config = dict(
    num_hidden_layers=8,
    num_key_value_heads=5,
    attn_scale=0.177,
    init_std_up=0.0423,
    schedule='wsd',
)
MLP neurons of a small language model. Each row is named by its layer, matrix (down: output weights) and neuron, and shows model dimensions 0-159. Each number is 500 + 40 x the weight over its row's rms, rounded and kept within 0 to 999. Numbers have three digits each. A neuron's up and down rows have the sign that makes its largest values positive.
A block is one neuron, or neurons of one layer that tend to fire together. After each block is what it responds to, as a language model described it from the Wikipedia text at the highest values.

L3.down172:562501511457492477451495480465500489538507440479435497423499584574367535481516571459467461506556480470556502531521509496437505552476536520453531524471539427523542440533525489476488537487501449480528479549504501471474492507500514486464422511489470459535490499492547535508497463468481532443476536541466503468487535542584532507431500429543587441530534507501529540500583494553530522501573526485476507435516470447408540492542549447466498471482511457442521532454536444422473504547528569
L3.down236:462467488477512523489501526489553523457504556456440503513478531472521524536573519565583530517518495478547428543484522505511504544491405498510539482482479584512515538517474476499525546474444478479499644506473473530502378493491413512510471439540452495492549540531464521476499564508493509532434498503510552485512539482508579505486560463486572490485519441537496487492507532425504575480575508520515532457494464491556527447559499441565509492524558482577601468530427466481488508542513520
L3.down237:450468507553532531433576464477564487510442544551528484528586492572474464441525491477548473500548478563576505544458536508545454536503533507518540556460518588510429473473603415441456546491603503479494493549539464523532464530496471546536532424481540457523510529512546475504503467457463521442568504469458475524471476461517506479486488514461521456562494493562472508522500547543465507425491414454456486485453520461516536425509464505541542471429485517501515514527515459489516513542560477
L3.down490:431538472458477515487467368473482480492516459510437550505480490461475523503524528457532468503523456433496509541559496518518511488539498536579587478480506574536546594503476491523455525428447486441549647475542502513508474513460511469477483503530524477502465544593484553557544559462439455466439523453479521528514485513405510511475456528494540534507502459446463506451515519459474484454518529523496539492444559455554468456529521487482480533531473515503501429485549442547529508515567463
L3.down556:498530498446514522559425452489593435536415482462459545508496507416498510472503538460515499485499515501536499508552490400523491537571494514513476507447452636459524536508497474536465505549450522467477617540519468477525472513455515480522513525559480446564510520577401491538519551521480500483457542488519545489481499476453496485466511560472539530437483509506476506504499570489412536554489503537426564490533470515538453404466525477553527508510540476447504500537524473539441515505534487
L3.down573:477497552488437477503590458454435454524517471530495546472489493409466484528442460446486485509503546524553482528518450467475534556519517467383526549424569473465471460494545482494496460474423514493510601524480544539476507482453567462501528478516472510455488557571486516513579501513539476441467551445531500506470554516470504461525488506488521512467498521485473527571526414510519565552520511485548509480461533567498535522547505405543490569470535509486468520519445467376521540480506517
L3.down579:482452534426474462523493514450548467543382458486492489475457525516483421513553549546539478464519554569521543530533531502499513428561458522497456485540440469540514502499472527486529506553540522529490486579416463464443492506530513518537439469393488551528503552520537590529545489483489456520567518542532533457488539565502554471464512437459499502491466499492447501490503573557519519541453525475539478575506524439540537476516487499446461496494565523450473477534526443433521474541568565
L3.down630:396497537508504553470499525519471496514433540506425541503354489426523528442532461535525517464534499501527461580500519527527479574487437493516478549462496570458499480536520450561533503510460474555496671534565493571516531454490483481595501518517495447481499536518513528535497539503482493436487613423488498522487472520463500475453473463487516496529515484497491475477420499535432522477490489457523487509485507474508496442461558550489504490486432471492494496543497479476466502545485554
Blank-line newlines and opening == marks where a list or table ends and a new section heading or article begins, e.g. ==Honours==, = Gulf Coast.

L3.down3:514489538522519490490451477443512421482497502549457458414422478445483493467522463490524537499451477505539491439570473519548508515491509535518466533484476575497567493536519580500533494514537513507493421507530507482527567460497434457509510499546546512546464570471436495456530450534492602571445500519494468440461515497546481548471458401485542533392493525545479504532515476522520566533513508468484482486549512482538474497514438449443398510421553411451565521507517507495514510537466536
L3.down40:480428474542430476465498535465433510494482487501476553568462546506537475469408416470512470566513471457536547545485496426446533553478600472503485481495548473490528477438482473487441485439407563521504613505512446452544503551523495525531525543485521446517498470467583545470451530456514470476513546516467537440502482460527524442565524474487536528522532468397466538432493489494515514488552484490527572527451554551481467445473496483482503540447483498452524537484477481503489528455505439
L3.down53:551538548485536499521488479453505496500527483520456484454443476652548488538501490443527499520482525538532519504535482437507523487511460496472496475527478563432566483489476444502452524567520513515415565484487441467503508506473528509545490455522517452513416531477481431480540481527540544550478552458501461572522459456553461550484600513501462518501518473556459457495538568492433520467446479425527474488470465480477475551466481562490497421461490512458513500531508511467551490546507647
L3.down81:472478390515457476514452533564485479442502559444564480459493503498566540455502570472507547494458479552507420450524407515517532502494502483519509462449493598530488496521498572441517518491528511525457594473424542453476489526494515556544428504544497536515562545485548468438470504479466487479473514535499515459462503514502475489540465550539526542468510521536490504477540543489413484466483412508523558512536534508509464477506553505588553490534472423557549516523491508538580483551411519
L3.down337:415586443454462558536487494549514468533449512462572521487516526489526505468507472541479526486490529575591471528486539523487511532412561436458455529524519468438540539463498526543469479494487509513535538576465574525456541517518501474526478515528494482528464445485514500520538503555465497428526539501503527582621469497483443540507495458481483520497517547484514588436482513519532516540465499494478479474534599497581411528415517557558542519543541522475465508516499498474488442499564463
L3.down428:485536536506455528524437513558506523471539490508444494500514490601495490464498454482547566509544513451601531500604484507455548548441543514526422451470537426501501586466397493513520546541493443486556563437540485466575487535552462507489546466476463472457457507470565558510430542525536429493472520512514579461509487541521460533503502536532498479473474527526413435485502478495532514517496479477536473524525489444480502481535468424518515407548491445495481545500442500456470496512534513
L3.down497:545557385492473441526498577517530471516554494545520484490489623532478478503490508515501601480513522418550540486542463499507528499445532457532463475434509477476443525449538432469503511484542489560529567487486459522491502560461448522507540468493541515461514458487499515513518494553519539540460536426500571501525431471553525525543505480486473469431516393486470489497493469455483451443435479581575498469504546426566543520524509476502419450474517476489495551485457444455513483512499524
L3.down618:527531591418515549482549549518530434504507520540519541516459478528548480480508465504545506535459541527544529496523433479591552483400467494542512555523473487472523541529421486496465510521477500549558575532522540449478464523511534512466561464445492514556543426537509516530520530527471553537435552429531596515494555553563537523546471535555549478483469523492501529489428519492447576503483473534499446465496546468492475567510490512480575446517553475493512484424545483540491445557537488
Word-start fragments that need a continuation, like resp, comp, def, app, comm, strongest on resp- (responsibility, respectively); also years' last digits.

L2.down6:473585439516491530490475531470589453508518514440513484532521508434457401515505543452526552512606500461489477522495505501519488512497503529438524514464482494492464505488514490534525497500495448438521629463514504544420423458543512521501477473534581437474501539486517548531481462511511434494496556558471449574483452454508448512502505540523477499467565549478496495474478496503532557478498469515462580494448473463396518536523471457431425390559472493504497477489448503543458515534531484
L2.down38:433476558495509560519498458518564524494500500533458527382520483431537509566486489527499460472561507543528540564518527567491510469507502552479440442508472557492462527533532454551487497533505417493436454514494462558494465489519546498530561428493534420406500476447553522429551473479548537458449442568534521535551524530514501499456469477522504441588515526532473437451546481502557480450485548528512500495539490468505543549436510512464518526476531497564462540525492571536458432485531533
L2.down214:554479448438493541527441450455527507476570559458540523550495507419462534521526591543492556418464504503538454491404565474504562497433472462498511483504498500523474471507504535540497475509453494482559496502517521462477574505516511485490434497501460509462492518440509535487521469468464500471497582518516446476543497539493506522479532522470554446496416489475535553567504495540451566414571506451551509499545537501478547478600534440526484565535446533520570516503448490497480480513396440
L2.down303:536463530532471466552390491500474504434490432450491462490473527423531491520502518532496519563516455448519497461511545522461470599467486494490493466449522515478545506510476555485529498468505492473490517494405541534456484490543496516518512585506515398477458491509453453513526527448447474516491437552442493608534482522476508481482453464553527578514553461470507471479490492548476421523459466467584543490557560470536513467508522582484463532484551482493437545431523456444431519452459548
L2.down391:437483585508526462524613534604436473531457531463540429469476463510523525499472503604487491458456552524419487475537500507519462526561431490524546444559539506418549551519549516572469498520476511504479545493518531508419475461469451497495531479483557505501491486576443456487550566512496480464519505512528396482490514484505499454471425591557488538488479472507499439533458443482548487443516435494519459493503490542543574501536508469484563547474517487517514487524541503541477500494521520
L2.down480:519459559466438601527533532445530489536512578513506469555454516554545525462486423515522519466481526530494464470497518433489490445515557496576565474532453439437515474537508448452491542554555524456535423484468488522519518517433473485452516444461537487474527506538487531480456482521522595479491470519535462521451426529465440540457529495523580524532457417457461459511532522487549488503615504513500492503488469480532480431483487405500513514496555556435466504460533516503544436470513530
L2.down560:496467500538528537507529425483472517477514529560482550475488431429474492562487489537443552504533470495472474464554489541555488516573494520471502524531514542529464548522514577484526497528480445582529446545512521528491576505475534472553523518397522479424522551464474499475514535411488535527499438534471452570468560485476522473484555433512433516513501522510439543543443526480452448546445487469430531528521559519550436468506489497477490504536556436490490443520530499563463593500408459
L2.down562:445513484516478484499522473482454461490525480503432470535464517443486521508419407462482524555500523494498442495525520520492538442450490527485470524422527434540366415433472457492519553457534412472525460511517450500511464470468514536499536457488520443541516520431504475501509493516480536443503520540526450533565535495587515537500506498467522478484529504453513525415479510373486509482550589516454530460488574469482520446434450489419495523446512501525493431454518516481478485533509445
Continuation pieces right after a word's first letter or syllable, most often "ost" as in alm-ost, l-ost, C-osta, P-ostal, and also W-estern, N-iger, L-ewis.

L3.down62:602522511522499512546489471513501535454504509483483486569427514429531504462471508506429517503508472502477499609564485466474481516547516539489575495375499609479586507513475494496552466596416506558504564500467533506515487556433544503524495508515532504487576457494563515482506477521574489527490572500492512477513487465473477501505470577479537542464554508472493551487486457493491426541456548501539572468491502555512545557495479559515494487469461518555535472466535487458534544482506591
L3.down74:562520517540420450454574454508545555506444497496429500470520417544547524497572508531471512479482501468460508419479496540471469447503494544535482600429586501555466398475450501528522508562487464519459457534472458549503479569462475547559473547543554481479540454493518540465471546509493448513501482466492505474587501532561469507521545480517498503533450533490529486487497524530488535518432509518556519509513512525474475502531431477462481496533523407514435501520371460490549451494488535
L3.down157:448508464518491494480513460513575454486518507499489475518494506532530430461455495459461569477482501538536525471530485469563471540470513566508565499417463606488493525487518565535479497465513511484465661474480508460513508491511516505530528524550475480439480516511483455495509460468578453572408476489536531491497574548500500591487402523539567487428425554496517524432495483501488475468493499520496493450469460499515500545451474483501456465515460548455566465461486544434470470505409508
L3.down185:504510475507501495544512529516594528533522494519528499514455458560575500492488462501503449530516493490550605493529531538517528497476500489508505488394462614537468473475490516555450478500436492551478617526462465536519498425520524473528488519543591457508505494519461489509490453523469441548473518469467499546517549518503564536487541506544516501407467553528495528425522467495476539481510479488493492538404530490551477547498404505439587487548537455476591454484469516423488458544488499
L3.down277:484478442478542479498485508503537495517480554516495470464535431451494511491501507526565511503480477504480509576513518491482481566507456519505455442500557527515492558504516468472565442499539549403428492470517517601474556489546516488529565526508435442525460502492476495447529562565491532469497521601449456529509412522566512537546472523491476510515443470465539423559437477515424556530485467487620501565487453442456526486511492475482521495533558498443542534430486504441491502413494476
L3.down354:566503454474515461499515509486507538475562425510475526473516500470550496480463444527445516468461491483462625492510556518549500589496488487423556538462463598484439539482423491540538516522490555514453554484398554496508544541478500524531498566525555509505505492592516557481513521524501520518495488532538451477561515430535487526495542481524474515503560524513527432407594544509468476530506492446579498496470493450603485498464510516550470473477506535563485519530501443513444511520464528
L3.down372:544450493492547541514493522580499582490561513523479566469399498467543460545518543570506541551439514504530551416433491515501506516457499531573538446417499566480541513459476519576550544549404426492532581483489469538532466497464516505511500491460507390559526579454535495493490502556534560470497526512534544521478490556464547492486544546487526503458484480497482503509548473474471465468468455448494526485470549586525456465469478432529494553465522480548474484484508535472475488457484470
L3.down508:528489465484571567480550467474513514536558504480514471562502499477499464503522522471583496512507482454592544472527521497501552507465552531519492487467478412486577519576503497577529528554463519481540555443535531564508371563525562470494556462471521465439450539502485466483438498542588521542467455520456570517445478559505457463462503553469525485501466498476486501499517503454520509453549481569549502477522580499530531490425488515527525526433498509517518442558533499449520483502444411
Short word-start pieces that begin a multi-token word, mostly s, res, ass, cons, as in res-earch, s-ensitive, ass-ists, cons-ists.

L2.down126:524511529480527511505541475468537461509439460461511463524540488418437485488394460545532468496486471549456508535481501492442448455571503494550455520575512510558511461487487502478496527553476510496506394497477568499539516481449535519547504503486451440570467499509515443504496522513509499396440495497507450509486560448420466482539412477529476482498438470505530514423453495462501522474523546524497488562461379563532467574521515559520493524498466504514501404450442458536549497474522553
L2.down142:538537489502429511421561455548421506469495515528494505502531592494414474534508460546485474528503423511460498573508556537543527511497564505528498460441541470526519490500596428477447472531491421459530581551523526538565529525517518517520493431523528440500516481595527532505506505537514453475464468527495527503533497510501519523467449479534536549500549545449528475470532532449447473460542465506452498543418449493442460500477527458533490448451552484505534437480487449515550508442597551
L2.down336:485436517477511455464523483493450513546497458510460495473467524529516458454525548574525507458476461548447528492556482512572459538548506529508490490468430430421481512478498439548435448510431490471570471470472499485484489495399474514459454536579531508468462493501464508445492468529475531429546547522476562522445518480473483460475519545515551487566490531424543536511440487503485504511521470518468582440483602413440425511608491523468496529458552509468528474561528540481463549493495515
L2.down365:450517569467513448432507481463468500559537568518398575521477513501515470446498507511561548488501494546517525554536420532500543510495488486480506504483427472440494461529489447569577450430479524446552544585500577553590494507498542531501514546466498462507519560523483538466492522514451492477457521493451579526490525598507475447535491455531530466530539497419476479459458539545489559479506484453500497544430541458482540417517536494535490525510552478528492492509580479560459454495526491
L2.down452:523470516544493484448510432566471503549520492520529541519548495485522474566445436396472553549509503533526469468506475512481498495509511493516458486532548528461535517483517457509418504478481449527454566572511539514402485530486523526482514530453524521412501459570419411454517471590484481510494467553492501537479545510436441472522550492525487562458515416486554475501430475537489473524502555516493481528535530451468415566489506453549472490503481484503515491460506567546483417533466396
L2.down469:504465509520516482438587536540517525468525526528446566446492491428493577476504557515483436479588498508489505583506492573436484522568549460582487529483523503484477502512479475517465519534474451437520506541549519495549548500419525512566513498513503415517489439552462519496466508488482558448481471513517505480518488507550552471428477574558503537506484544470496551483590534527490490504507441513597582473524565468475518433530470457477478463432498553496504471466457456553493453555463560
L2.down488:484481572471450443472504468465492500470489496543443565494446483467526529530462471482476490424476534515472436505536481523487536475518568444471501516456414440494488434468489433492521554479437496566458425556505502492516549530458493450457510506467482539535471490505495479511465465504468544504425506460467455460507501515444512557485452512398533490519511505485474549492546558535550495446436427513497520466522542486470448425514553557540489540535526527424492571501602496558488515590401521
L2.down594:463480543516494491503485492539460502408527455515529564449463502445504495534519462509505461570470385438542520542594550550450448419473508472450474485431495568569552501496486439471538488489431514496453425546524462507512500512416503495492510453565540504451528558553560554482485463522471543503504542539474517491477415439514466505503490534508455556516497543440545503481443489499552548459455479544498541481483563496511468511495531478543498516588467498439560505515457510546501503524430447
Line breaks or === marks ending an infobox, list or table just before a new heading; also word-piece continuations after a first letter, like b|oy|ars, D|en|mark.

L2.down185:545524479507487577548488488530480522531506518540518485532526521490447506499470497503544480517445466512521521490477478561429553432494471527477466461625434546518454499565518483441507509527523530485510563503476523519550524497497536468535517519510526531532461488472492474549584441461519503493436499416469499504536520492457511494491549515632521521408512434510480545594471527506495501455480531520539451546492534554450560434504498463533459552470551422524541489490627534551455501474572489
L2.down363:518491396487501469524570488493519523410499474468514463477469517585470489438517459479581560510555508496469499459515534574459517491518509481496470509452480482543506435531445524529427520445416485466476567524601440489572469505551479459525463458509453538507502444583522489623505492477511506522472504548501465434541535506455441443551503471465605485459523496483487523525476534537514528481538525494497559504519444528479462501568438447521510464501460444517557465536537461470520529520489517
L2.down475:518452485513525512514525514503513529497474462475565426535528503575518456561502477470474467515444525511504508412489445568492571542477511488499466509499494630484495434480543471509440575494469508516498580513510550478548430486588477498494509446547479503490479495530455465428520550510504452427500446482533430516526481473546452486601544501542418532452539493438540555553470449524532519547409465456573477511503501514522530473533465461538569479457518529482490544501543548486543514479553496
L2.down489:471479523468449563528488491403522554496546504494482520531491542448476513496529525498546536505547492423482366488425452471579493486507485479476487476381494519540510471514465489491478448465477604536513509506475537535534543527521489484488473414409496531534496557500474449486498489531447459588539441512431471467477526475413480445460570491539515475566592474506467541542418509476512535486471510510512523497421463495503495490528506503476538549481562538519549497507544463439509525473501507
L2.down570:452485446454521511576455444514442514501482478531483505526441506588470488438448547544523566484572546538422536473454499468566448499494539491494558469479535513513545467440498501453524440567534478509464617503502489487493583547484472458503489499455455508456457471502478460450494464495480518462509538556489486459451534508570459558480397537494481477502463484503549532553506494521441416415497521572511489527493545484516481486547476557542427495534508503493487526459514527483611526466527462
L2.down617:492514487584528546500459570497581582463574509510462568449481519452494414484462497524506539494545522479531497480498477545520548456528460475510514525427605490496537509457524546493479476474463517501473439508463439475449413470439519508432589468474507493548537412471479458530458522527575519521455449501554519520491531504537503559541481477485525468501490506475534514496464531539509566497509470556505475403475520458494503528436506546501484479523611515506479457444508507590452429461518472
L2.down631:507605523488472545477511462533516484554464532486505540496535515425465532437471490548518531481543467596508526432523495482454571514478509532454500484520476539484515510444513505516493530550444475476448675605533501501523496488509454435539554472533489473481443528485535556540517507448491464516488500457570531471527527559512499467604493563487544586505493499477498493566459453536531498459479548469475475529516487463504506409491485542560504430540523524536523520506531556499509433503489532
L2.down637:483525529499539495476503507486552524440499511479518539501585515516501508552445509479497445479467455498525488471520557611533551534507510465551502448492533539527518469477525497524478425509523474519442476510475520538515447475531470508476565519419495536531553471494488468483552470487515507445412576503553521550606517547472522422431549518504437479449503541453455446605511563510417503536463431488561518556521457544414489468475546562502465545537574514552479552499492462532494496500524480
Short opening pieces of a longer word, often consonant clusters like gr, Br, pl, tr, as in gr(ound), gr(ade), Gr(and), comm(only).

L4.down349:483564492435510527415543474499577510520509518409532488469500470438558465491454535495511472489487475518521487444544501525508513519480549541620528501556471487501517593485506489535457475525484561517465607527477530518497477479583493509540472566549511442474459482518446454440471459497489437550513461494490428550512567481596436552491500507484598467515412534512509525491480462497482456494465503569454489423451453477528465522453464541512488469526491471472514445497497495520446443463533525
Fires on an s-sound fragment that begins or splits a longer word, mostly a lone s or S piece (s|kier, S|ingles, s|on) and ens (ens|emble, s|ens|eless).

L4.down105:547412535462436511482415488498484466523454528476424561465447494306498530504562548490482411512529574435516490513484492560566496500540444506487499443492447604458514538527513500530546485520495444451480586564514431494472530505526555558515524476518470438528528465543459564481508511513508482484396505476493552491500529510423486505474466466546477562510511501514484539523504475463534518502495485523505537481501467527503545456469519457501447529475530516459477460529504530471496498500512512
The second newline of a blank line between blocks in Wikipedia articles, especially after tables, before headings like ===Group B=== or new paragraphs.

L4.down482:569478495530536456492415496487521493542527443497469534500465511360495460531497572488518547515498531521499488410483495484479463500416533542493483456478487511518551503465520510544468424561520463512493587513504420476500527554500552497484452531486542541559510448553499440469493542584479517479504482478492462523512516494541500535523465569517474486476540495514495515457448534504500466460507512459448505525540502523524398618462494531461534533467502516480460457498545607546467484508368503
Function words and punctuation right before a name or title: by in song credits, known as, line-start list dashes, infobox colons.

L3.down75:560503557441545530534528526479485492424410496546411535565447582442537602541466529556498471530517416534510516505530554530516510523504467525486464499519518479493399546499495499580527505492499501561556478481471525503530461528477559519527534483493558445457515470548557479554541484486428499480501525510523507559493509518440512518501559553452525529563457547453475448560527469438453508480456452529528534528490585469558494485503573486489462481467485534568430450507477461541467497504475465
L3.down220:512544519493520505491503450480546572487478497541507473518474536419444520485486622517546476438476522575519585578441533514462515468503528405536529553535523526529564530493486454526487511489498489507540546491471519509554531463499475428490556520363559512462452522482488512501550537541455458498468498519501512450489548522492452559554498534521445507503539496557503429545511482444466521500587550540565543487507524483536527554499553502474499588486465496517448464485542486569486431527471451
L3.down222:540453442450545462514440580534472488518492509560474465459490471623440539504515497494515534454491577547467516494517546514491529475496499579552481466480459623530507486513424488506504488490455484438543603535455526479444443563513452523507473502540463596478531497515563525489482556518458497512444513506468464517465565469514453513502541492541564438427551529529503515525495486569575457496537513465494525512569501470533483474505479520477497465444512461558519516476544498570542478511576517
L3.down228:458528530473522533560500469516528456486475496465475490554477497511520494537510485509508523463450483523509564475472497491513571451591534497523516538519509578500443525450467474557408504531602543560506526550550494526529533503593534509506533478552532495521537415456452426534519533569494452546523475482444545519422482461527453571501553571463531529467410507512516533581446485466506463532461492475473445508431487479611474516519509450443499544553506459505539509473544480504469505533561523
L3.down416:511550510510552455442490508553440451464513477487482482497520524468484517579493553519475450493462468439507529501517474467528471487478500511542406520452491538513563519506518531547436504507483521536486556450501512464526507475467459526508466554444419578488499503521528475571548461525459534452399533385550438524588524485551475501535548508466456498556451560444449457504496442561486528470544497505451626498577482507536450495517491511487531512546462462504447448491544521564513455511485537
L3.down419:435519521548443499443523554464502519456489525526497489560531509445527539472533561502512521488489385543460518443555475480546445541434457501512569488413488489559446519441506582544557539495454446480417588493431491514500505534517499475514532511543526575509487525582495500468581530500549443567478500543505445492579477520552473562556496519580515478512558563522457475475508494498546515491458503507523491457499475522475539510474495597523507488553466501511499556533493515495532575519531471
L3.down426:521496472527454553613472521463464511552469459481457424495531506471535502562477455511500493461457505515455460500543507444476521458485511477526456558501490503439523518551468467494505579438517494514487551393588479532552468457517478513504481514577516544578443588546461452450518484508454517487496525466547454479524478522442450514527510449503544477554450494533405525480519474602513414520522399499475516481510541541485544530564467498559511548493455536520465506453508534548493490490498441
L3.down511:454486545518539511472490559541520483521478522554483541474507529542463493543488495467527543475546497487558465543524478476569562492515517585521517464604538502521517500538478463507486485496517511421606324479549442494516448504570507474455499511573487455474520578497526412464516434585528508494534481513469543553553515505530581513493489541536428510449518509526511559473436488522509464532546443480543513505468491476527512594510475484431521498523501525482523486479547527515536479481531460
The word by naming authors or causes in lists ("novel by Robert Traver", "Wavin' Flag by K'naan"), colons after team names before scorers, plus mid-word fragments like c-ost, Autom-ob-ile.

L4.down250:556429545506461460483485415479489425472561534536538464461510475594526509533522481548571504494506494512627470466459487452510492457483505533540443438391483563412476544539428454522483472499499485482523510476439527469489490475456503470582544438511494576461512518525530481487538452511509473527496475492489478449488513502502474452463465483550437550428540544488478476492524498494431518500533468490477542487505492489556570531542534414512532417512597497513509474463515508438452516486474538
A word-start fragment "sp" (sometimes "pp", "resp", "P") that needs completing, as in sp|ort, sp|ot, sp|irit; weaker on final table pipes.